{
  "num_hidden_layers": 9,
  "hidden_size": 192,
  "num_attention_heads": 3,
  "num_key_value_heads": 1,
  "head_dim": 64,
  "intermediate_size": 256,
  "vocab_size": 7500,
  "hidden_act": "swiglu",
  "norm": "layernorm",
  "norm_place": "pre",
  "norm_eps": 1e-06,
  "positions": "rope",
  "rope_theta": 1080.0,
  "rope_fraction": 1.0,
  "qk_norm": false,
  "attn_scale": 0.125,
  "bias": "qkv",
  "tie_word_embeddings": true,
  "parallel_block": false,
  "init": "normal",
  "init_std_qkv": 0.0255,
  "init_std_o": 0.0,
  "init_std_up": 0.0255,
  "init_std_down": 0.0,
  "optimizer": "muon_variant",
  "learning_rate": 0.0112,
  "lr_mult_o": 0.681,
  "lr_mult_down": 3.0,
  "beta1": 0.9,
  "lr_head": 0.0043,
  "warmup_steps": 200,
  "schedule": "wsd",
  "decay_fraction": 0.917,
  "decay_shape": "linear",
  "final_lr_fraction": 0.05,
  "batch_tokens": 16384,
  "max_seq_len": 256,
  "doc_mask": true,
  "train_tokens": 147300000,
  "max_steps": 8991,
  "dataset": "wikipedia_en"
}
MLP neurons of a small language model. Each row is named by its layer, matrix (gate and up: input weights) and neuron, and shows model dimensions 64-191. Each number is 50 + 15 x the weight over its row's rms, rounded and kept within 0 to 99. A neuron's up and down rows have the sign that makes its largest values positive.
After each neuron's rows, "fires in" lists the words (lower case) most often at its 100 highest values on Wikipedia text that the model never trained on.

L5.gate68:51 58 25 30 54 51 63 37 52 64 49 61 59 55 45 47 21 73 42 46 24 40 61 43 45 49 46 55 33 89 72 33 41 77 62 42 54 37 46 69 69 51 53 41 31 42 25 30 45 73 08 41 45 66 43 57 65 70 77 36 32 43 75 57 30 47 39 31 46 70 45 64 62 66 55 46 57 62 67 53 59 51 48 47 30 58 46 34 21 55 51 44 33 42 50 53 63 45 73 46 20 56 56 76 51 65 53 21 77 41 39 36 33 51 54 61 36 33 66 56 44 28 63 39 53 54 73 70
L5.up68:65 42 54 72 61 29 68 48 50 41 33 24 57 59 16 46 64 76 48 21 66 54 36 41 59 39 58 45 58 59 39 45 21 53 48 46 73 66 48 77 40 55 57 46 70 71 20 45 44 56 73 56 83 47 36 57 56 31 52 64 67 48 47 61 81 26 64 62 55 36 28 31 67 50 46 56 55 62 48 70 27 44 58 68 45 56 62 52 48 71 41 26 67 67 59 37 57 51 39 43 71 64 44 49 49 37 65 56 54 29 63 23 84 25 45 59 67 24 50 13 38 85 60 57 55 18 52 40
fires in: "this", "that", "there", "one"

L4.gate18:59 27 83 53 43 55 55 63 51 55 43 45 70 63 22 85 58 40 72 52 43 81 38 68 42 30 67 33 43 51 45 49 50 56 35 15 60 25 25 36 28 43 40 56 47 37 30 43 65 36 53 72 30 38 46 65 40 42 41 61 38 42 53 47 62 66 47 35 72 48 37 68 51 40 05 45 76 52 39 68 50 55 46 26 32 47 67 60 50 55 65 29 62 18 44 63 51 43 57 64 36 72 52 49 50 56 78 42 54 66 29 31 57 67 34 71 41 40 58 32 31 35 55 63 48 18 49 75
L4.up18:29 45 64 44 62 59 66 40 49 51 43 58 64 63 42 50 74 76 47 58 62 44 63 54 41 58 52 40 66 38 51 72 56 50 47 60 38 50 60 63 55 51 57 39 49 65 44 35 57 58 50 59 51 72 28 38 63 19 24 57 30 57 54 59 47 38 71 70 46 71 33 48 59 40 71 41 53 66 40 60 43 41 30 26 25 46 67 63 26 39 40 49 63 60 52 26 46 34 28 66 46 49 27 37 58 61 36 49 39 62 60 40 67 46 40 36 47 71 79 52 39 37 22 28 34 24 51 49
fires in: "well", "himself", "him", "it", "orders", "long"

L4.gate166:56 40 37 67 54 67 48 47 32 28 43 46 61 66 25 69 41 50 55 39 67 46 36 26 33 62 50 53 33 62 56 33 50 67 37 58 69 47 27 66 47 53 70 38 50 58 41 36 48 82 42 65 67 62 28 47 66 39 23 47 52 43 55 57 44 63 55 46 31 31 50 58 56 58 47 58 47 42 47 51 18 59 52 54 41 45 24 72 62 56 35 36 55 60 44 53 57 51 72 34 62 44 32 54 84 60 40 66 30 42 41 54 84 41 35 81 26 78 23 56 56 33 56 50 67 41 65 56
L4.up166:77 16 61 64 31 57 53 32 60 52 42 52 56 69 27 57 52 38 67 44 42 38 49 42 61 48 46 36 59 50 56 45 54 59 63 50 61 35 51 32 49 59 45 33 32 78 20 58 35 59 30 33 84 61 68 41 50 55 32 60 38 51 21 67 73 67 32 41 51 40 30 78 34 74 48 42 33 38 38 23 45 45 58 26 37 36 28 50 54 28 44 48 55 38 32 52 74 29 55 52 90 47 56 39 72 60 62 38 43 76 53 49 69 41 74 66 54 47 33 60 76 35 69 77 49 70 60 43
fires in: "in", "january", "september"

L5.gate199:53 49 43 49 78 32 64 36 56 51 50 58 70 36 48 45 86 66 74 39 49 56 39 54 52 42 37 37 70 84 36 33 29 48 71 64 37 39 66 76 29 67 52 57 12 54 58 48 65 77 23 41 43 59 59 46 52 45 65 63 43 39 60 72 33 40 46 45 43 35 56 45 62 65 45 53 46 50 71 58 46 44 77 33 37 43 42 54 58 41 20 46 49 20 51 27 68 40 48 48 49 59 34 61 40 36 37 84 60 23 44 40 35 68 35 49 50 49 48 36 68 87 72 44 37 21 10 48
L5.up199:43 44 47 46 51 48 64 48 30 53 43 23 56 58 40 49 68 63 38 56 65 35 45 61 35 52 62 70 58 75 65 42 33 32 51 18 32 76 48 68 29 57 62 61 31 52 42 46 54 68 49 53 22 51 33 36 43 37 35 56 45 44 46 45 58 31 60 53 51 81 61 36 35 57 64 62 31 37 46 64 66 13 67 56 48 55 57 59 28 32 47 54 68 46 80 58 35 53 57 68 60 15 59 49 43 44 50 40 55 44 73 44 31 68 32 64 69 50 46 33 45 45 51 55 77 52 39 85
fires in: "this", "a", "it", "an", "were", "first"

L4.gate210:50 48 73 40 37 68 06 54 47 50 47 54 41 54 45 67 54 66 65 42 36 62 60 23 60 35 61 50 25 45 57 54 47 51 49 41 27 39 54 31 33 38 64 39 30 57 66 31 28 58 68 51 41 28 52 30 79 59 47 31 52 63 70 39 43 56 76 41 44 34 62 52 75 41 31 38 62 56 86 38 39 32 74 54 43 50 62 38 48 55 64 57 57 20 65 30 60 63 91 46 41 59 81 62 61 38 57 41 45 21 58 38 27 56 47 44 56 62 76 52 79 26 45 15 25 48 33 52
L4.up210:37 61 54 57 53 51 37 79 48 28 58 40 62 52 57 62 66 60 51 43 43 55 64 49 36 53 58 62 64 69 42 59 26 49 19 41 58 30 40 54 56 44 56 41 34 68 62 52 43 50 75 51 71 38 64 47 47 39 70 56 08 69 22 38 55 34 34 28 55 64 31 57 19 41 57 34 58 35 76 27 34 61 29 48 46 79 80 53 35 60 59 26 58 54 40 60 52 41 44 93 42 63 56 58 25 23 39 31 51 47 66 51 53 33 64 73 47 37 65 22 68 44 52 51 45 54 68 59
fires in: "most", "more", "less", "shortly"

L4.gate8:79 29 47 60 50 35 65 64 52 57 44 55 64 26 53 80 59 46 48 63 70 45 36 41 25 46 72 45 37 64 62 27 32 85 45 52 16 39 30 40 44 31 44 54 58 61 71 42 42 59 77 42 00 46 49 57 61 60 50 45 65 32 53 34 56 33 50 76 54 50 38 75 62 65 54 26 65 48 66 45 62 51 64 49 25 68 47 63 52 64 66 78 28 68 24 64 61 50 70 59 54 59 62 36 87 42 39 61 44 68 36 58 53 71 22 62 50 50 47 54 44 63 64 50 38 58 45 61
L4.up8:73 52 60 66 56 52 56 64 47 65 37 36 38 37 41 44 52 48 74 41 56 63 23 58 15 71 93 46 50 71 27 62 48 78 55 56 36 47 42 60 65 40 34 50 42 50 50 36 74 37 31 42 51 35 46 55 16 40 48 56 73 78 52 41 28 73 39 64 60 46 56 56 46 50 33 41 43 52 42 74 54 41 70 37 54 32 45 65 72 49 56 38 60 55 43 54 41 55 49 51 48 58 80 49 58 28 47 50 32 38 50 75 60 50 68 60 49 56 37 52 81 54 40 62 26 60 26 69
fires in: "his", "large", "financial", "small"

L5.gate16:40 33 47 67 53 12 70 46 08 52 64 63 45 24 47 37 68 39 59 61 45 20 48 88 61 52 48 40 78 52 41 52 63 61 31 45 59 38 38 57 39 57 38 52 78 50 32 53 52 60 39 52 71 68 51 52 64 31 61 57 53 58 52 55 31 45 22 43 51 77 34 60 70 60 77 63 75 51 28 42 47 51 49 65 26 64 75 57 27 59 43 49 09 51 50 48 60 52 52 56 50 50 68 65 56 72 47 54 78 45 42 33 72 51 50 48 26 41 63 77 70 50 39 69 50 30 48 40
L5.up16:26 43 61 39 30 62 39 42 46 40 52 58 48 40 63 39 45 46 52 68 66 47 46 60 58 61 44 38 31 67 42 58 46 47 32 53 63 31 51 50 69 58 65 53 65 34 42 34 43 80 31 38 44 52 62 31 49 64 50 55 73 24 49 34 55 46 58 60 33 58 37 54 45 76 57 34 81 86 32 38 42 65 79 48 48 68 32 73 50 84 32 43 31 54 29 75 37 47 56 27 41 32 42 84 54 60 42 31 74 50 19 36 41 51 44 47 55 55 70 80 33 32 70 68 70 62 27 43
fires in: "in", "1", "5"

L4.gate249:58 35 50 72 38 75 68 44 40 64 70 82 66 45 18 45 43 56 56 50 24 55 46 24 41 30 54 60 48 33 63 26 38 61 76 40 67 46 62 18 57 57 62 30 61 53 51 65 52 66 24 70 22 47 61 40 49 38 53 63 65 14 53 41 64 67 49 54 47 38 52 50 37 27 43 81 59 57 48 45 66 26 78 62 40 44 32 57 56 26 60 37 54 45 48 25 66 60 44 53 56 54 22 45 45 71 57 43 54 32 77 33 52 26 62 47 75 82 42 48 54 63 78 27 53 20 44 58
L4.up249:51 47 61 65 42 70 43 49 60 76 59 82 53 19 56 44 36 43 55 83 17 71 53 56 54 64 70 54 41 56 45 30 35 40 36 52 69 35 51 79 32 53 56 34 46 42 30 36 56 43 33 57 29 31 48 60 25 46 70 55 43 37 71 42 46 39 64 40 69 41 54 32 49 59 63 64 53 72 58 49 34 51 56 57 53 61 41 88 56 65 55 49 59 36 49 39 78 42 26 50 43 38 51 34 30 56 58 44 29 55 29 30 52 63 49 35 57 39 72 51 44 46 78 47 24 45 58 51
fires in: "it", "items"

L5.gate250:37 41 37 51 57 76 58 38 61 51 70 46 43 77 40 68 61 39 67 73 44 73 35 40 42 26 62 33 54 25 46 62 54 32 76 48 37 79 46 45 43 42 59 57 56 41 67 64 76 49 79 57 69 38 78 71 74 42 58 53 54 34 46 61 84 56 41 67 80 54 62 14 92 62 27 44 32 55 52 39 69 44 53 58 19 52 19 74 29 63 61 66 42 59 36 53 58 50 84 51 42 45 57 57 50 47 75 37 50 31 62 53 39 33 34 33 53 49 62 20 39 47 52 55 58 58 54 72
L5.up250:50 39 51 52 74 12 63 24 65 51 61 26 60 68 34 26 63 47 33 77 70 43 60 27 45 29 39 54 42 56 51 51 14 20 62 65 61 40 39 62 49 39 39 76 35 44 51 64 55 67 53 49 44 65 65 59 28 82 58 50 59 34 42 63 42 38 59 26 48 46 85 40 45 62 29 41 50 68 67 32 59 58 54 51 44 27 50 64 40 48 47 56 55 47 40 68 39 49 48 26 47 37 59 51 52 61 71 42 61 18 48 51 61 60 64 33 48 85 58 54 47 57 52 41 73 39 75 41
fires in: "but", "was", "is"

L5.gate17:24 46 58 67 60 35 33 71 34 67 46 60 55 55 28 53 39 34 74 40 54 47 70 43 32 34 71 56 48 58 45 30 70 65 17 56 53 44 55 47 96 58 29 58 62 37 59 33 20 35 40 62 27 54 34 61 49 54 65 35 20 25 84 50 31 35 76 51 51 25 45 68 44 32 60 60 57 72 56 69 32 37 69 51 64 57 24 56 38 44 81 47 52 39 28 57 65 44 46 47 58 43 58 58 75 51 20 32 44 52 46 62 51 52 49 54 54 15 42 39 55 61 43 18 40 51 58 26
L5.up17:59 51 40 56 44 46 56 61 51 37 51 71 36 23 47 57 58 33 43 45 51 50 38 57 56 25 32 45 49 48 60 34 57 39 64 51 26 26 53 49 20 65 60 50 13 54 49 70 61 65 65 55 29 86 72 31 68 18 51 61 44 63 17 61 44 35 50 60 40 64 40 54 49 45 43 54 47 45 21 58 85 76 67 55 58 56 76 61 60 68 04 41 60 47 52 59 34 67 35 65 32 50 23 52 52 75 65 56 23 60 43 50 75 50 58 47 62 61 27 58 25 63 55 36 41 54 69 55
fires in: "her", "they", "himself", "him", "all", "also"

L5.gate234:39 40 47 46 53 63 37 43 37 58 51 60 33 48 62 51 47 43 61 56 57 50 55 47 76 44 12 46 37 48 42 53 52 29 58 69 40 49 61 24 59 63 50 61 45 47 64 34 61 59 64 05 30 22 47 65 68 15 41 46 63 48 40 36 70 43 92 23 45 37 41 47 45 41 56 54 68 79 44 46 70 56 87 57 30 52 51 46 11 66 66 58 51 47 56 28 50 28 69 46 51 45 46 54 41 52 65 11 62 60 52 41 47 57 33 75 80 34 58 54 31 83 49 56 56 60 57 64
L5.up234:63 64 40 80 22 56 57 61 56 74 62 79 23 41 31 35 32 57 51 77 33 31 63 56 34 67 24 69 78 54 50 46 11 58 54 52 44 34 50 36 56 62 62 36 33 50 41 82 39 58 51 36 33 51 46 54 59 42 42 68 33 33 50 42 50 07 63 51 60 46 55 51 55 60 80 59 59 55 64 52 66 49 52 35 40 72 62 60 47 46 63 53 44 85 49 63 43 41 51 50 40 61 58 77 48 36 33 54 54 50 47 37 83 51 47 46 52 78 34 36 57 55 19 49 22 69 33 45
fires in: "was", "a", "finished", "been", "is"

L5.gate128:44 52 57 41 40 54 46 27 39 57 74 38 49 48 31 46 39 45 49 58 52 45 34 94 69 44 67 54 57 72 64 32 60 48 51 61 49 57 37 37 59 65 72 48 36 56 69 63 55 38 54 79 55 68 69 34 45 39 78 37 37 79 55 32 57 52 64 37 65 42 56 43 40 43 39 48 14 70 51 33 57 09 49 13 63 51 24 44 33 44 80 45 56 59 60 19 66 59 52 07 68 63 70 83 48 76 53 35 32 36 42 54 38 49 55 64 49 44 59 55 73 40 51 50 45 60 17 57
L5.up128:35 27 65 76 22 34 42 76 69 23 55 33 67 52 63 54 47 82 52 71 68 42 58 35 70 51 57 33 34 50 56 50 69 45 54 63 35 45 32 31 58 33 50 54 62 58 57 58 39 62 35 45 48 45 53 26 56 37 65 52 64 81 50 27 35 48 48 48 47 47 35 30 56 56 48 51 34 46 51 73 74 75 44 68 45 81 56 30 64 70 56 34 35 44 62 64 44 42 49 53 20 58 69 59 60 50 46 69 41 36 50 45 54 31 31 75 73 58 62 30 59 45 64 49 54 55 38 50
fires in: "most", "more", "some"

L5.gate77:52 59 90 27 27 58 36 59 25 42 26 47 31 77 58 41 74 61 37 46 78 38 21 67 49 55 24 37 52 59 85 37 68 44 54 95 59 41 47 63 46 65 45 44 45 59 56 69 59 45 49 34 51 55 55 62 67 31 45 63 50 41 69 71 59 30 56 60 44 43 60 52 55 66 42 45 52 52 49 58 54 42 87 69 55 59 29 53 48 73 40 64 49 23 50 57 67 40 46 56 36 40 53 53 48 46 52 90 41 36 26 39 75 54 61 36 26 57 48 60 39 36 45 68 30 46 24 48
L5.up77:44 45 77 72 57 03 39 46 30 67 53 61 63 36 46 48 67 59 61 38 34 67 65 54 40 77 64 46 55 93 48 47 56 29 44 40 33 27 51 89 68 49 67 31 38 64 56 54 46 67 44 53 72 61 54 50 35 76 40 50 31 59 49 62 58 36 77 66 60 37 53 38 28 27 38 46 65 37 57 54 51 49 53 29 35 44 63 60 36 25 22 39 69 70 62 70 29 52 59 62 68 57 49 57 42 43 52 55 51 48 26 60 57 40 53 47 93 18 42 57 68 46 66 56 53 50 40 38
fires in: "his", "a", "the", "from"

L5.gate203:79 61 44 56 24 77 30 47 16 60 61 53 33 44 17 52 36 74 76 41 46 48 51 47 45 49 65 51 41 63 60 40 30 48 61 46 41 57 60 50 37 45 64 52 77 46 50 19 43 66 15 52 39 50 66 48 50 57 46 49 75 33 59 47 56 44 23 54 89 33 31 58 42 35 56 60 41 57 32 49 46 55 49 62 54 62 65 74 44 63 58 39 39 58 29 37 30 52 33 35 67 39 62 65 51 49 29 48 61 38 35 37 58 63 59 91 64 36 65 14 39 60 31 40 50 32 63 53
L5.up203:53 31 53 56 25 49 42 72 46 49 45 43 72 17 55 25 90 53 51 31 56 56 45 66 46 65 42 70 48 63 53 37 40 65 72 22 67 38 51 64 46 77 68 44 70 35 50 53 58 61 27 30 33 41 15 50 47 46 33 47 21 56 32 37 41 36 67 54 30 42 56 61 28 70 38 48 38 42 53 46 42 53 47 43 63 69 57 39 39 35 74 56 48 37 58 49 57 43 41 58 64 53 62 57 36 46 53 48 39 61 31 61 52 62 34 57 60 26 42 44 85 91 58 41 68 50 48 49
fires in: "it", "which", "that"

L4.gate33:69 27 79 39 40 46 53 40 35 31 72 68 63 46 43 51 46 43 37 52 57 50 51 30 64 82 38 37 56 43 57 58 42 52 33 64 69 29 56 42 49 74 53 41 36 46 71 57 47 41 65 52 31 48 89 52 56 62 36 24 33 69 69 43 54 56 58 36 57 50 72 45 39 50 42 60 39 29 40 55 44 53 78 51 46 54 48 64 24 39 45 61 53 75 66 37 42 60 38 73 55 54 73 64 57 21 61 46 32 28 59 22 57 38 54 83 87 15 40 56 57 61 35 69 40 69 69 42
L4.up33:66 47 47 57 63 29 60 52 61 50 32 54 64 66 34 58 64 55 37 43 46 47 58 38 41 48 53 47 44 21 21 51 16 51 64 56 52 60 53 55 78 59 45 44 48 43 69 37 52 44 53 70 66 39 48 29 53 34 46 29 80 18 69 66 37 57 36 34 60 68 42 63 67 19 42 64 24 56 54 62 39 44 58 48 67 16 49 77 50 43 23 60 73 62 64 47 65 82 39 30 45 69 41 87 62 41 52 55 66 47 29 68 20 56 61 66 55 43 42 61 73 69 42 60 47 39 73 29
fires in: "0", "1", "2", "3", "6", "4"

L5.gate221:47 61 61 69 33 35 58 34 54 63 34 45 75 68 08 49 64 43 33 60 63 46 56 61 56 15 59 56 42 68 61 49 55 70 34 42 42 57 44 62 78 33 55 30 63 37 46 63 35 65 50 91 39 63 69 70 22 82 61 49 52 35 66 73 70 37 56 29 65 25 62 28 45 60 39 62 40 60 29 41 55 80 48 43 60 44 70 57 20 71 68 56 47 37 41 53 55 44 38 52 39 36 52 60 64 31 55 55 40 43 76 60 51 56 53 35 73 64 42 36 57 79 56 66 44 30 17 33
L5.up221:47 40 45 57 59 50 29 74 51 57 65 43 48 41 72 33 50 36 35 54 51 58 39 67 58 46 64 15 31 65 67 89 68 58 58 47 29 67 51 82 61 58 32 41 48 28 54 87 53 59 51 48 63 39 43 51 55 39 65 46 24 62 54 43 34 70 55 85 32 46 57 39 47 46 50 70 60 33 52 44 63 63 55 49 73 42 56 51 45 55 49 33 49 55 43 42 53 41 27 20 64 76 19 34 38 57 75 47 44 37 73 49 37 48 56 42 53 61 78 50 31 58 33 76 35 39 48 27
fires in: "he", "but", "while"

L4.gate191:85 30 54 66 60 43 41 66 19 34 62 47 51 54 47 37 66 71 51 55 64 14 19 50 34 33 43 63 40 70 48 49 41 58 45 29 46 35 49 41 46 41 45 30 52 60 36 78 42 67 39 52 69 62 38 55 27 40 84 44 44 19 30 51 72 51 23 37 59 56 52 60 47 51 62 53 42 64 33 74 30 60 37 55 61 41 62 47 72 49 43 64 63 50 57 80 61 48 59 51 49 21 32 68 21 75 57 38 53 47 66 62 60 50 58 73 35 51 57 43 52 65 55 58 46 25 35 53
L4.up191:38 62 73 53 41 62 48 48 58 63 42 52 57 62 35 44 46 58 53 38 66 44 42 59 61 31 62 37 76 42 34 67 52 69 23 46 55 72 43 54 43 36 23 23 65 47 38 45 43 80 38 35 34 43 68 56 42 68 40 33 78 22 50 50 50 36 50 39 62 53 76 46 76 61 35 57 53 31 47 24 81 56 64 51 58 50 60 47 42 25 64 43 63 48 45 57 56 03 90 47 28 44 50 43 51 51 68 14 57 52 46 26 49 42 41 42 97 29 51 73 56 64 74 54 68 51 42 79
fires in: "it", "she", "he", "a", "who", "an"

L4.gate255:62 27 14 55 42 46 49 34 37 63 36 75 46 36 43 67 47 50 72 64 48 33 21 24 39 37 78 70 45 37 61 42 34 75 54 48 70 24 37 59 58 79 63 47 44 49 36 53 42 56 65 42 68 62 42 52 66 66 60 58 43 40 79 51 68 58 63 59 42 18 52 38 61 51 66 59 47 20 69 55 55 46 56 35 38 18 24 35 42 76 47 66 31 47 37 37 19 58 69 45 50 64 43 58 56 36 60 62 50 30 42 26 60 39 58 48 41 17 65 30 46 32 71 62 68 28 54 44
L4.up255:65 33 58 53 36 64 50 32 50 42 57 44 67 59 74 47 59 58 69 43 46 55 48 56 46 19 61 23 29 36 51 62 52 23 67 51 48 31 37 20 57 46 58 48 61 68 58 39 71 25 30 49 22 45 68 48 26 50 32 46 55 71 33 78 59 54 56 76 51 50 60 54 13 38 56 49 73 33 46 34 68 46 39 69 52 48 54 38 62 67 29 70 27 47 43 65 54 27 47 55 70 48 48 46 53 53 46 41 38 35 47 30 54 62 44 46 13 70 54 26 79 70 33 50 49 71 81 53
fires in: "to", "from"

L5.gate162:27 68 48 53 59 44 41 68 29 74 77 43 28 65 41 36 40 44 50 62 52 56 42 45 50 40 46 58 55 51 40 45 50 52 47 53 65 63 58 41 45 50 63 36 43 50 62 48 39 38 67 52 55 64 55 45 35 23 67 36 43 37 53 47 66 59 56 18 57 56 67 33 62 78 45 46 74 35 72 49 35 50 87 36 50 62 43 59 41 52 40 45 53 38 46 72 39 33 79 40 48 72 40 59 37 55 42 68 62 45 92 53 51 23 67 44 72 51 18 41 92 27 64 59 21 34 47 69
L5.up162:50 28 22 56 46 38 49 66 59 20 63 47 45 44 58 92 18 33 44 63 74 54 59 77 34 36 68 42 50 68 47 43 47 71 52 70 29 38 59 29 54 39 57 59 54 34 37 44 49 74 63 56 59 24 65 62 29 44 32 39 49 61 44 47 29 46 46 55 30 72 55 59 63 75 64 30 39 46 46 52 27 17 52 56 56 72 30 66 54 54 69 38 42 51 60 43 40 38 66 36 47 51 76 55 64 31 25 35 39 39 54 58 68 43 59 63 59 52 53 56 60 54 52 33 66 33 60 70
fires in: "most", "more", "very", "less"

L4.gate74:45 37 68 37 25 28 40 52 27 49 60 39 52 39 31 30 29 35 62 57 46 33 57 23 53 41 40 69 43 15 39 48 56 74 43 59 46 35 34 42 63 82 64 65 49 77 30 68 33 99 61 42 53 66 57 55 70 25 60 46 39 44 50 67 52 44 57 57 37 54 55 44 53 45 31 50 51 58 35 41 46 59 52 41 36 42 55 63 27 27 30 61 72 43 44 52 37 53 20 65 71 64 55 55 81 77 36 51 84 38 68 47 45 45 58 36 63 35 76 52 50 59 48 75 56 14 43 68
L4.up74:57 32 64 68 72 19 48 68 81 52 55 58 48 45 45 44 66 16 51 67 76 28 39 34 48 51 34 64 24 53 50 29 73 51 35 46 54 44 40 57 46 49 47 76 87 45 52 64 66 29 58 30 67 49 41 30 48 53 38 58 75 68 72 46 71 65 42 51 58 55 48 51 60 16 48 53 21 65 52 43 51 51 68 64 53 40 32 49 54 16 34 42 45 44 58 73 44 58 69 56 32 39 31 50 48 87 61 40 80 38 54 70 53 52 49 76 57 60 38 62 44 55 47 44 47 58 18 36
fires in: "7", "4", "16"

L4.gate4:69 25 62 84 52 54 50 57 55 35 45 62 34 58 49 48 34 44 73 62 26 54 56 53 37 33 70 18 32 74 36 52 60 59 74 13 48 54 52 50 49 45 45 47 83 39 67 54 40 57 57 49 65 37 49 35 56 50 46 57 45 41 61 44 94 58 58 62 32 44 40 42 62 49 33 50 51 40 42 74 41 68 50 87 44 60 45 69 41 51 40 53 61 45 63 25 13 39 49 57 42 47 72 21 62 59 23 51 45 34 28 45 77 51 53 24 51 77 44 65 49 60 50 81 53 44 41 48
L4.up4:40 26 40 12 32 48 55 53 49 55 60 56 86 61 41 36 49 50 32 57 51 42 39 57 31 19 31 47 45 63 52 28 64 76 39 54 72 70 70 57 35 17 63 93 77 40 81 73 40 37 48 40 37 52 70 44 69 60 53 50 51 40 49 62 68 57 61 40 52 30 53 24 47 49 63 56 90 39 50 54 38 64 44 50 34 33 70 67 54 52 56 48 55 50 44 43 44 14 77 41 25 63 69 34 66 61 45 38 44 67 66 33 45 58 51 64 65 59 47 60 71 37 57 39 40 20 15 54
fires in: "a", "an", "become"

L4.gate101:71 65 54 32 48 42 76 49 27 44 49 65 29 65 51 26 58 56 42 66 69 64 35 32 43 38 57 42 51 47 50 32 76 48 87 67 74 44 59 36 44 39 44 24 36 60 53 43 71 55 45 55 51 44 58 67 43 55 88 57 64 31 58 53 31 67 46 43 39 56 51 32 60 55 39 50 45 76 51 61 61 67 43 76 28 18 50 58 46 48 45 60 33 44 59 30 50 23 36 49 49 33 24 35 46 59 37 53 69 41 76 53 31 49 57 64 65 52 53 58 23 42 29 53 43 43 51 45
L4.up101:69 58 84 49 33 42 63 83 42 50 37 54 59 51 58 56 38 53 60 63 64 69 45 49 50 30 63 70 52 61 49 73 44 46 67 41 52 65 52 56 15 37 82 61 14 29 38 25 52 68 53 63 75 38 37 55 66 39 68 47 24 31 57 59 59 47 60 39 64 58 38 51 46 49 64 59 41 41 61 64 27 35 41 62 45 52 49 59 63 42 51 53 53 52 36 37 42 42 67 68 53 60 25 39 61 78 60 33 67 22 49 32 72 51 61 68 52 20 51 60 17 26 60 50 66 45 48 56
fires in: "there", "it", "that", "other"